{
  "vocab_size": 4096,
  "positions": "learned",
  "attn_scale": 0.167,
  "tie_embeddings": true,
  "parallel_block": false,
  "init_std_up": 0.0263,
  "batch_tokens": 131072
}
MLP neurons of a small language model. Each row is named by its layer, matrix (down: output weights) and neuron, and shows model dimensions 128-223. Each number is 128 + 24 x the weight over its row's rms, rounded and kept within 0 to 255.
A block is one neuron, or neurons of one layer that tend to fire together. After each block is what it responds to, as a language model described it from the Wikipedia text at the highest values.

L7.down498 [ 92 146 138 115 167 153 132 155 115  87  95 139 155 115 126 122 147 158 102 104 103 153 141 109  85 104  89 134 160 112 147 140 147 125 104 133 136 116 120 118 125 163  83 141 113 112 135  96 116  94 107 171 127 114 121 124 110 157 113 131 112 202 114 129 123 164  94 113 156 121 128 125 109  87  91 156 121 148 122 114 144 117 147  89 125 153 116 134 187 126 122 126 149 139 116 110]
L7.down1073 [147 126 163 163 160 137 152 133 116  99 118 141 134 154 132 176 153 141 170  82 117 107  95 114  96 158 142 102 114 113 159 103 105 130 120 128 132 152 151 100 162 147 107 123 170 137 140 130 113 114 118 134 149 151 129 136 137 122  79 117  93 100 148  93 118 149 162 169 143 121 157 124  97 103 148 114  95 156  72 135 165 103 109 141 134 132 122 141 160 107 152 135 116 101 107  80]
Description: Institution name endings

L7.down180 [126 168 125 110 137 169 104 110 148 126  93 153 139 152 123  99 112 157 163 129 104 110 137 105 131 159 108 135  98  92 161 147 121 156  84 108 146 147 110 119 137 112 128 114 129 131  93 173 139 107 120 137 171  82 115 149 140  97 152 135  89 187 102  81 113 159 118 127 116 166  95 159 118 120 126 184 154  95 157 156 127 158 106 189 125 163 127 101 100 167 122 115 142  98 131 169]
L7.down514 [160 115 169 116 147 113 170 149 134 155 152 179 105 144  89 129 144 160 127 131 172 156  63 112 103 116 126 130 133 101 116 115 121 147 160 125 139 134 151 128 115 172 130 111 140 136  80 105 105 137 142 123 101 130 120 136 104 161 138 140  92 151 133 114 142 142 133 164 118 120 156 147  95 155 157 113 151 110 158 157 107 104 170 142 133 128  96 126 125 143 109 121 149  86 111 129]
Description: Mid-word subword fragments

L3.down192 [124 145 146 127 100 153 134 161  83 155 143 141  79 118 126 151 162 123 168 123 141 105 118 127 129 164  95 105 136 104 154 136 186 132 144  91 137 102 182 147 151 111 133 115 119  88 143 108 115  91  96 145  80 149 121 182 140 110 136 146 121 148 138 113  69 126 137 121 117 113 124 152 164 192 155 141 153 151 133 156 120 159 110 115 148 138  87 112 137 129 145 135 119 154 112 171]
L3.down285 [159 102 134 123 115 139 136 113 139 164 136 138 145 161 140 110 149 109 117 166 152 137 132  93 140 128 136 115  91 127  89 145 120 123 154 111  95 148 192 148  88 104  97 125  90 158 153 116 124 151 133  92 122 119 137 132 135 110 149  92 153 120 161 174 123 110 117 138 102 146 153 116 125 128 129  89 149 208 134 122 145 134 130 113 102 129 136 156 165 106 122 135 107  98 154 194]
L3.down365 [136 138 130 152 133 147 135 100 113 148 103 138  91 136 112 132 109 125 146 117 144 124 133 113 114 134 148 172 168 158 118 144 131 132 149 154 134 159  65 120 116 142 125  97 136 166 110 127 159 117 158 133  90 118 121  84 132 129  89 143 126 137 150 114 158 141 102 162 119 115 120 128 119 127 136 118 155 128 128 131 157  97 171 119 103 100  96  92 146 129 104 136  79  83  76 113]
L3.down430 [127 136 159 102 126 147 126 125 123 159 119 115 138 104 162 155 119 154 121 125  79 117 135 124 137 123  80 174 101 116 138 136 137 178  64 119 139 119 171 109 141 117 153 125 118 153 100 118 153 140 149 135 135 134 109 127 149 122 141 108 109 116 115 162 138 117 101 135 133 150 128 125 135 110 165 142 134 133 150 126 153 101 123 105 137 140  88 109 152 155 113 143 142 162 178 135]
L3.down528 [107 111 140 156 104 105  91 165 108 100 114  99 171 124 115 141 105 116 118 136 120 148 119 138  89 122 141 169 123  84 138 176 112 148 164 131 138 154 114 129 133 143 128 124 179 163 150 117 153 146 119 126 120 146 151 134 142 105 133 126 132 134 144 129 113 133 127 134 137 152 146 101  89 152 105 121 109 173 125  95 140 128 137 167 156  98 154 152 154 122 156 121  94 123 117 114]
L3.down813 [ 92 196 160  82 138 142 102  87 130 162 133 120 102 189 151 163 137 149 104 106 128 108 114 155 139 140 133 135 101 161 114 106 100 128 100 134 167  96 139 121 113 131 108 145  95 172 108  87 102 120 111 150 154 148 109 140 132 114 140 188 110  64 172 138 194 136 145 108 112 109 118 157 167 110 131 130 133 150 143 131 149 160 140 150 142 116 106 157 131 158 108  77 124 157 125 147]
L3.down1050 [121 191 133 116 114 173 115  80 102 141 111  83  81 205 116 146 134 157 115 125 125 123 175 153  99  84 120 131 117 103 101 124  81 137 124 135 145 115 108 155 107 116 118 146  82 122 150 119 134 110 113 138 150 111 140  86 116 123 107 123 166 132 132 124 160 140 150 189 114 115 117 163 142 110 113  88 140 101 164 131 158 139 121 163 133 173 119 147 144 116 136 117 159 111 117 164]
L3.down1278 [157 141 114 169 123 145 115  85 120 150 117 132 123 126 111 117 110 149 113 136 131 119  73  90 151 181 136 155 150 141 121 125 158 113 175 188 192 110 154  86 154 142 116 135 121 137 143 111 134 115 143 112 117 159 140 139 181 117 156 154 166 142 112 141 178 124  97 111 144  99 155 135 157  96 121 115 159 143 114 149 130 148  85 129 113 124 135 153 117 105 170 164  78 118 118 112]
Description: Mid-word subword pieces

L7.down922 [148 130 135 129 132 116 151 153 134 142 149  90 110 134 135 147 151 142 123 143 120 101 155 116 121  70 101 135 145 144 156 128 156 131 125 165 141 139 128  82 122 124 117 148 104 116 105 162 134 164 122 144 116 129 121 153 182 123 121 110 150 129 120  85 121 128 130 123 139 165 135 124 172 171  94 123 119 143 125 119 120 103 123 111 135 130 131 141 126 147 132 159 152 147 141 155]
L7.down1128 [137 136 109 132 127 139 167 104 118 121  97 147 147  87 134  93 140 104 111 135 152 125 120 112 115 130 100  57 160 142 123 110 118 134 130 122 163 140 178  71 107 128 122 116 173 136 120 141 143 130 135 143 108 151 133 118 117 114 105  91 156 156 144 113 120 141 119 114 124 149 105 109 125 143 134 116 128 102 153 110 103 131 142 119 123 125 148 133  96 114 118 155 108 119 171 161]
Description: Sentence-final periods

L6.down118 [146  92 171 125  94 140 113 135 106 117 120 157 123 101 109 140 143 122 152 153 119 145  83 109 168 130  94  78 155 164 103 117 161 149 144 159 154 138  95 129 102 123 136 112  87 115  92 108 106 118  98 110 155 152 148 157 138  97 122 161 145 150 138 110 116 130 120 118 131 103 124 116 104 108 129 140 184 153 131 140 120 143 138 122  95 126 130 132 128 161 110 171 137 158 122 135]
L6.down198 [126  92 124  89 165 135 174 142 102 114 110 153 149 107 136  87 163  83 110 167 118 160 112 115 118  88 104 124 128  85 133 148 143 131 124 155 139 109 180 104 164 149 112 160  97 141 138 158 132 105 152 150 133 116 129 122  89 119 143 154 147  96 151 145 141 134 152 118 119 152 121 119 127 130 132  92 123 120 102 117  85 105 137 141 112 142 113 132 135 131 128 105 137 104 188 118]
L6.down548 [113 157 196 165 135 129  99  84 107 138  99 108 154 117  89 113 122 136 164 156 139  84 133 112  91 154 156  80 131 127  80 122 113 103 148 142 146 117 127 128 118 123  98 161 123 106 156 141 155 160 102 108  92 132 152 143  76 143 134 115 185 129 153 120 106 113 170 154 149 120 128 125 119 117 145  95  85 156 122 125 134 131 157 130 122 101 155 107 113 142 114 136 123 150 153 158]
L6.down1523 [164 115  92 120 126 109 186 118  82 134 127 121 137  97 133 130 120  92 138 176 131 104 105 111  98 109 119  69 122 126  80 124 148 116 133 189 105 145 133 156 112 144 124 156 106 132 125 107 142 131 102 119 138 137 104 120 137  95 181 107 127 130 120 125 106 112 158 129 147 120 115 138 106 131 136 142 168 113 169 124 121 104 143 159 119 130 163 164 131 146 117 188 130 172 160 155]
Description: Clause-opening subject words

L6.down375 [ 96 131 126 144 138 109 132 153 142 162 132 120 153  92  94 120 162  98 157 132 151 167 124 117 138 106 114 100 127 126 127 109 132 104 116  91 133 131 122 125  80 169 138 110 103  99 142  85 101 133 120 106 102 127 143 105 139 119 118 110 141 161 121 146 102 109 115 100 109 127 134 114 127 118 129 144 141 117 145 131 118 162 135 154 132 145 156 130 138 175 176 135  96 135 157 123]
L6.down612 [128 116 164  99 111 132 118 130 119 152 136 102 121 155  88 152 125 166 111 125 188 148 140 123  98 137  96 127 127 172 148 117 132 137 120 100 103 149 136 108 112 117 150 105 158 136 110 127 112 119 142 134 151 154 166 127  80 147 131 175 142 143 167 127 146 102 150 120 118 143 127  95 127 123 168  73 130  64 133 128 151 109 150 127 147 122 166 134 140 149 144 149 136 131 134 150]
L6.down860 [174 150 130  99 189 111 140 150 124 126 110 181 111 141  94 137 126 141 166 142 152 134  94 113 135 115 114 153  88 112 135 122 130 145 114 158 119 126  90 124 114 117 121 114  88 105 110 152 138 117 135 111 119  89 173 136 114 144 133 119 133 100 100 170 122  96 158 137 132 138 171 134 115 120 123 133 133 105 172 122 162 146 141 135 136 148 160  94 128 152 137 119 150 134 141 109]
L6.down939 [164 142 114  88 145 127 144 112 128 113 152 128  95 170 152 128 122 108 141 180 123 108  90 164  88 116 126 116 104 130 111 143 117 107 147 118 129 140 121 173 121 126 153 116 151 124  97 106 152  93 137  90 109 157 132 113 124 136 144 125 111 165 162 109 156  93 137 147 130 126  70 108 123 133 111 126 133 134 153  98 113 128 156 148 122  73 134 124 113 106 142 171  88 111 124 121]
Description: Mid-word fragments

L3.down101 [153 117 122 134 127 154 138 134 158 119 159 113 159 146 115 131 127 153 144 112 113 106 128  67 150 118  86  66 116 165 151 141 144 135 111 129  89 139  93 112 131 150 142 111 128  76 112 131  81 122 105 118 151 189 142 160 124  85 140 139 153 140 116 147 117 102 124 128 133 125  74 121 131 184 169 116 153 102 128 100 134 156 144 161 134 135 147 128 110 106 138 175 165 155 173 105]
L3.down138 [120 118 112 127 101 131 116 108 118 148  71 137 137 131 151 159 127  99 114 113 111 156 130 102  92 106 134 128 166 147 133 144 142 167 136 145 135 113 137 138 104 101 126  86 119 123 138 144 160 123 165  80 130 149 152 122 102 144 132 116 102 124 112 117 158 153 137 133 112 112 145 110 130 169 144 167 113 126 129  99 124 111 125 114 119 149 118 140  68 120  56 110 160 105 136 151]
L3.down140 [124  80 191  89 120 120 169 123 141 127 149  79 149 140  89 147 146 115 145 122 147 122 148 178 103 109 135 118  94 118 115 104  70 129  98 125 147 134 145 115 146 117 151 155 150 132 100 107 139 130  99 174  98 106 144  90  79 128 139 169 167 150 136 157  87 115 179 135 122 119 134  95 106 109 122 106 106  94 146  77 143 157 135 103 169 143 160 143 140 138 178  95 158 111 128 157]
L3.down289 [121 137 100 104 124 136 117 148 112 158 146 134 134 135 118 105 132 134 175 143  86 152  61 134 124 124 104 102 122 105 129  99 137 139 133 161 108 109 160 162 146 121 146 103 113 182 129 123 155 132  88  65 123 140 110 144 141 106 152 109 168 109 132  98 160 152 125 167 112 141 142 117 139 114 191 122 121 131 132 160 123 137 112 157 153 124 163 147  69 138 118 158 116 159 148 139]
L3.down370 [ 91 109  82 130 127 127  97 103 101 165 126 165 166 112 126 120 126 136 146 132 135 127 136 143 113 152  97  98  98 131 139 168 148 125 141 121 103 132 160 155  99 167 146 108  88 143  87 144 143  88  84 142 126 113 169  91  93 139 146 100 156 147 134 126 191  86 165 135 106 119  96 138 140 119  55 100 132 111 117 151  88 129 156 111 127 126 115  79 125 103 106 110 142 131 177 126]
L3.down404 [125 109 102 128  86 108 112 126 133 135  95 137 165 101 123 113 145 106 161 129 129  68  94  91 115 137  99 117 141 158 145 113 131 136 104 108 138 131 156  98  95 138 144 134 163 153 149 133 178 115  73 130 102 165 150 106 122 107 155  97 139 149 135 150 168 112 107 132 117 138 120  94  95 170 133  92 166 159 141  96  90 122 145 136 116 102 159  90 116 134  57 116 150 136 128 142]
L3.down406 [121 147 138  75 158  99 115 123 115 113 157 127 119 157 133 177 143 107 114 155 126  87 112 128 127 109 123 112 130 102 120 127 117 141 116 139 158 111 143 105 128 120 118 141 165 152 130 128 178 135 160 128 103 128 117 109 113 173 144 116 117 103 126 110 123 158 136 101 162 113 147 110 149 114 131 135 126 122  90 113 163 107 151 124 142 124 115 147 122 132 100 164 130 130 131 122]
L3.down1520 [121 156 158 136 135 104  97 134 140 131 122 107 158  79  97 133 115 157 128 113 132  90 121 119 157  97 113 129 139  83 119 115  88 124 154  96 162 128 152 150 133 171 133 146 120  95 155 120 130 116 130 111  87  79 114 120 102 127 128 131 147 172 144  66 157 161  86 120 157 123 103 112 179 103 103 149 135  99 135 116 145 136 119 146 154 107 168 142 172 148 113 109 154 163 130  84]
Description: Number separators and re-

L7.down459 [107  96 163 134 109 113 176 121 117 117 111 121 117 117 123 130 171 156 177 135 126 117  83 104 131 137 132 145 146 119  96 140 148 165 149 157 113 111 124 143 135 126  76 104 140 122 110 139 156 138 123 113 162 119 137 147 100  93 152 152 104 147 129  91 125 119 137 189 147 138 133 115 136 128 174 115 146  95 134  94 134  90 171 152 157 117 131 131 172 145 120 154 119 132 125 171]
L7.down537 [139 124 112  80 127 126 174 137 110 148 135 102 101  63 157 123 159 125 118 151 107 143 108 115 154 127  76  92 136 155 147 131 157 116 134 134 144 104 126 149 132 138 149 123 142 103 100 118 123 116 101 131 128 157 125 144 161  94 150 138 114 126  90 109 111 131 101 152 140 116 137 122 133 121 123 160 178 124 139 153  85 125 171 140 153 115 143 163 106 162 119 184 125 154 159 165]
Description: Word-initial L piece

L6.down593 [115 121 115 142 120  75 161 142 152 132 107 153 104 152 113 177 123 147 161 126  71 146 142 111 145 118 167 107 135 169 128  93 120 133 137 143 106 148 123 124 131 108 116 147 106 159 113 103 124 139 124 149 123 145 192 137 138 147 109 125 124 100 106 127 122 166 182 140 120  86 122 115  62 121 135 101 138 135 137  99 135 152 103 128 101 105 141 128 111 111 137 105 177 129 111 118]
L6.down606 [ 88 130 120 129 141 177 127 137 123 126 103 142 109 111 120 119 148 153 157 159 181 116 134 149 113 105 117 111 166 120 133 110 124 153 123 108 132 134 142 134 146 100 146 136 135 120 113  85 162 126 106 167  90 166 112 140 119  85 153 120 144 112 139 157 122 110  78 144 137  97 159 111 140 108 110  82 170 112 151 148 137 123 142 136 122  91 106  82 113 146 158 153  96 126 100  90]
L6.down1362 [127 138 133 135 101 171 140 130 143 123 137 138  75 165  98 113 141 174 114 124 115 129  87 152  85  97 110  98 136 132 147  74 117  83 158 138 100 149 123 126 161 109 138 125 124 134 161 132 166 102 134 158  78 121  97 101  97 110 153 137 168 124 115 123  92 135 121 134 151  89 191 139  93 118 129  83 159 130 103 113 157 140 144 120 165 103 145  79 122 118 135 118 154 156  75 132]
L6.down1534 [ 79 155 122 143 121 167 146 117 144 133 130 158 100 117 133 136  77 120 136 124  85 155 165 103  90 101  84 130 127 142 135 135 143 152 110 121 153 130 116 153 165 111 108 149  86  97 127  97 166 119 147 133  86 106 104 152 123 127 115 146 113  80 119  80 142  99 108 103  95 155 193  92 128 161 163 136 156 119 119 105 182 126 208 126 141 126 129 136 111  77  98 157 179 121 100 127]
Description: Mid-phrase separators

L6.down81 [ 92  88 193 129 117 103 124  85 136 127 142 138 114 104 155 110 107 150  90 138 114 146 122  69 112 132 104  79  93 153 130 115 133 136 126 104 101  62 131 106 146 153 102 133 120 125  82 123 141 137 169 100 173 104 136 154 163  63 154 168 150 112 112 101 139 151 122 108 129 167 122 137 123 150 114 151 168 130 140 111 118 141 172  98 113 129 103  81 162 108 139 110 195 124 169 102]
L6.down287 [142 145 133 141  77 130 150 126 122 134 100 141 112 150 151 155 119 127 135 131 142  99 144 145 143 100 134  77  68 132 124  98 146 132 171 138 118  80 118 126 106 138 111 107 146 120 173 105 146 146 109  62  90 150 134 133 144 146 149 140 138 109 169  96  94 155 150 112 161  88 189 103 126 151 104 110 115 138 126 106 128 125  72 123 133 125 157 130 142 136 143 106 133  88 108 102]
L6.down503 [104 146 183  90 148 115 172 107 122 146 110 105  99 121  99 138 125 155  94 113 117 136 145 126  89 115 136  81 154 160 144 124  86 138 119  85 160  86 136 137 159 122 149 146 103 119 144 136 136 138 138 119 139 157 117 150 131 118 141 158 126 147 123 120 134 109 154 131 138 139 123 158 149 151 112 124 151 165 134 102 174 134 171  81 100 133 109 100 133 130 136 114 147 142 124 115]
L6.down1159 [138 120 153 182  96 115 158 104 149 153 109 137  94 132 145 127 133 133 129 116 147 107 159 136 137 125 107 100  91 149 121 138 118 108 155 113 146 102  65  99 127 139 100 121 133  91 145 125  94 116 129 122  94 144 147 138  73 154 102 135 130 121 175 125 111 138  86  93 130 145  88 115 118 125  55 111 121 135 108  93 111 121  86 140 113 117 166 123 130 125 139 158 132 154 160 112]
Description: Reporting verbs introducing claims

L3.down502 [176  99 126 201 148 138 139 149 122 157 153 151 118 108 152 143 175 134 116 135 133 140 116 131 125 127  87 109 144 121 147  79 100 148 121 127 111 110 123 113 131 101 166 142 118 162 108 159 116 122 150 120 112 102 126 129 126 120 148 142 120 142 167 154 104 106 122 141 119 152 132 127 136 157 129 145 181  83 107 140  55 165 162 121 146 131 116 122 135 116 135  64 133 126 128 124]
L3.down553 [112 101 105 133 152  90 113 141 106 147 136 156 152 135 119 136 167  88 122 122  91 132 130  95 152 158 138 176 109 182 118 136 140 139 158 148 122 111 156 150 120 127  98 141  97 154 108 101 133 142 157 149 170 120 113 134 157 100 160 140 149 114 146 158 117 105 162 115 131 161 112 176 122 159 153 135 142 171  60 199 156 127 104 126  87 129 141 162 120 149 132 150 134 118 106 105]
L3.down646 [114 133 124 107 140 123 133 127 139 135 111 119 141 129  97 120 115 124 136 133 137 168  78 153 138 141 153 133 151 131  95 141  94  99 131  86 193 132 134 175 109 138 124 138 122 154 134 148 103 115 159 163 122 172 109 118 116 104 109 103  93 150 117 100 129 121  98 125 133 143 132 129 166 126 144 112 179 166 116 140 140 151 134 147  84 180 104  71 133 157 153 130 120 113 113 105]
L3.down661 [159 128 169 133 129 119 111 101 104 127 115 115 145 156 142 166 127 134 156 128 124 165 118 102 119  90 135 126 139 125  99 134 126 125 125 169 107 117 128 106 116 167  85 137 140 155 149 109 153 142 120 163 133 130  83 145 155 142 151 145 159 125 138 130 143 155 124 132 145 150 104 128 128 115 128  69 132 147 123  77 163 118 155 141 164  97 170 126 125 111 139 138 122 104 130 154]
L3.down720 [156 140 117 131 160 121 190 114 121 117 143 121  73 104 158 122 164 173 146 119  93 120 134 107 108 112  93 111 135 120 153 111 136 116 129 126 118 105 107 123 156 100 116 127 112 126 102 132 138 106 133 104  82 153 149 134 135 112 113 156 107 146 125 124 101 132 115 153 175 143 136 125 124  97 126 137 109 139 149 144  81 140 142 133 129 155 153 183 116 136 127 138 126 116 101 162]
L3.down895 [ 94  96 161 129 142  86 106 129 106 156 123 131 101 125 129 135 177 130 133  97 140 170 142 150 113 133 108 115 122 175 108 124 129 123 102 159 113 129 108 134 176  94 144 114 159  75 133 153 101 143 154 124  97 122 146 141 106 117 132 154 121 160 124 121 137 109 152  75 145 123 125 115  91 126 149 150  87 155 157 141 125 130 131 139 157 156 135 129  94 116 127 148 117 141 111 112]
L3.down964 [135  80 131 150 166 130 159 137 161 138  96 112 139 134 124 115 145 121 132 155 146 150 142 135  89 133 107  88 117 112 127 104 114 143 149 151 141 155  97 113 134  98 144 140  99 141 147 118 134 117 110 124 144 112 118  96 106 124 111 143 124  97 114 121 144  92  95 107 141 146 190  78 169 152 102 100 176 171  93 108  76 119 148 128 132  94 146 113 165  97 111  87 132 196 140  86]
L3.down1257 [124 122 118 163  75 137 118 117 107 200 153  84  86 150 126 136 145 132  89 176 107  95 132 165 118 146 136 130 119 144  89 109 127 123 123 157  88 127 167 119 153 113 154 110  97 157 154 177  83  64 167 134 137 144 124 140 183  80 163 151 106 112 136 100  86 157 145 151 109 104 124 127 126 135 169 130 115 172 148 137 171 112 120 115 104 153 158 101 118 108 133 145  90 146 136 139]
Description: Word piece after initial letter

L3.down14 [144 141 155  98 130 136 112 112 156 151 127 144 133 121 100 110 137 135 124 146 116 155 109 146 146 145  84 153 112 137  78 126 131  95 113  83 157 163 126 139 138 136 137 133 136 150 147 120  82 131 100 148 179  97 108  78 170 170 134 104 120 143 137 134 148 108 158 135 122 119 146 152 137 124 167 117 122  69 126  89 147 130 133 141  54 139  97  91 142 133  96 155 123 126 173 139]
L3.down30 [158 156 122 170  99 143  92 150 153 142 148 125 157 112 114 101 118  98  78 100 143 152 124 143 116 114 102 151 112 189 123 131 129 111 128 110 102 183 115 170 117 153 155 119 152  97 163  98 111 119 166 110 115  84 152 127 126 110 111 128 129 148 120 127 137 108 105 115  92 121 169 144 101 129 150 137 109 155 125 135 134 178  91 137 135 160 138 126 200 118 162 126 101 126 164 113]
L3.down36 [ 99 173 169 133 163 146 144  81 125 124 125 160  76 136 107 105 124 128  87 201 121 119 114 124 142 109  77  79 176 146 136 111 127 158 120 123 140 100 154 113  92 146 125 148 123  70 135 115 107 130 111 128  92 161  87 160  93 147 149 110  76 141 105 102 177 106 144 110 135 102 136 119 146 141 151 146 132 104 126 143 139 116  94 135 107 137 153 119 133  95 139 140 114 128 139 102]
L3.down352 [120 131 123 105 108  86 132 122 151 131 123 108 108 164  90 131 137 107 130 147 109 115 112 149 150 169 123 119  87 156 157 163 120 128 135 109 143 157 129 134 135 132 120 121 132 100 128 138 181 124  93 170 137 168 102 186  79 110 110 127 114 152 129 116 100 152 178 146 149 131 121 146  75 141 121 121 115  74  56 101 140 124 156 124 113 142 178 120 168 158 165 122 147 144 146 128]
L3.down850 [103 144 146  87 120  52 136 124 144 144 136 104 116 151 150 109 125 143 107 153 105 114 110 107 141 115 120 129 115 125 120 133 120 109 100 100 135 150 184 138 132 188 135 129 136 115 102 125 146 107 112 152 134 162 125 141 119  94 107 130 127 119 118 130 135 160  94 118 101 144 127 138 124 144 139 175 130 121  92 129 130 145 178  81  89 134 102 107  88 152 157 146 146 141 129 157]
L3.down1358 [100 108 123  67 126  86 155  90 116  81 125 118 139 106 144  93 149 121 162 104 112 128  99 115 134 140 137 115 125 131 154 123 111 116 108  96 143 104 135 143 137 128 129  99 130 120 163 125 159 125 137 144  91 138 138 169 126 153 132 140 102 127 119 128 104 147 141 152 126 172 109 154  91 117 157 141 147  55 107 116 117 140 117  97 128 124 138 111 105 122 121 136 145  87 165 127]
L3.down1417 [106 102  87 137 171 129 134 100 144 136 107  99  98 111 159 127 182 129 164 132 107 163 115 211 116 107 131 114 137 138 120  80 130 112 109 111 162 150 111 144 145  98 119 153 125  81 115 137 110 135  96 156 134 140 136 130 126 180 137 132 161 161 177 120 130 150 138 125 134 170 145  92 113 149 123 128 134 132 145 110 106  96 144 147 134 106 181 141 148 123 151 137 156 147 163 139]
L3.down1531 [145 141 158 109 135 104 122  88 137 124 104 137 139 149 174 131 175  95 113 120 128 145 121 114  83 109  97 104 136 105 148  96 150 127 117 105 154 101 146 132 154 132 143 125  93 107 126 184  89 115 125 146  90 134 159 115 151  99 132 100 109 102 150 138  84 110 149 131 131 133 144 128  91 115 121 161 126 130 141 101 138 148  94 116 117 165 113  83 171  83 154 122  86 136 184  82]
Description: Sports competition nouns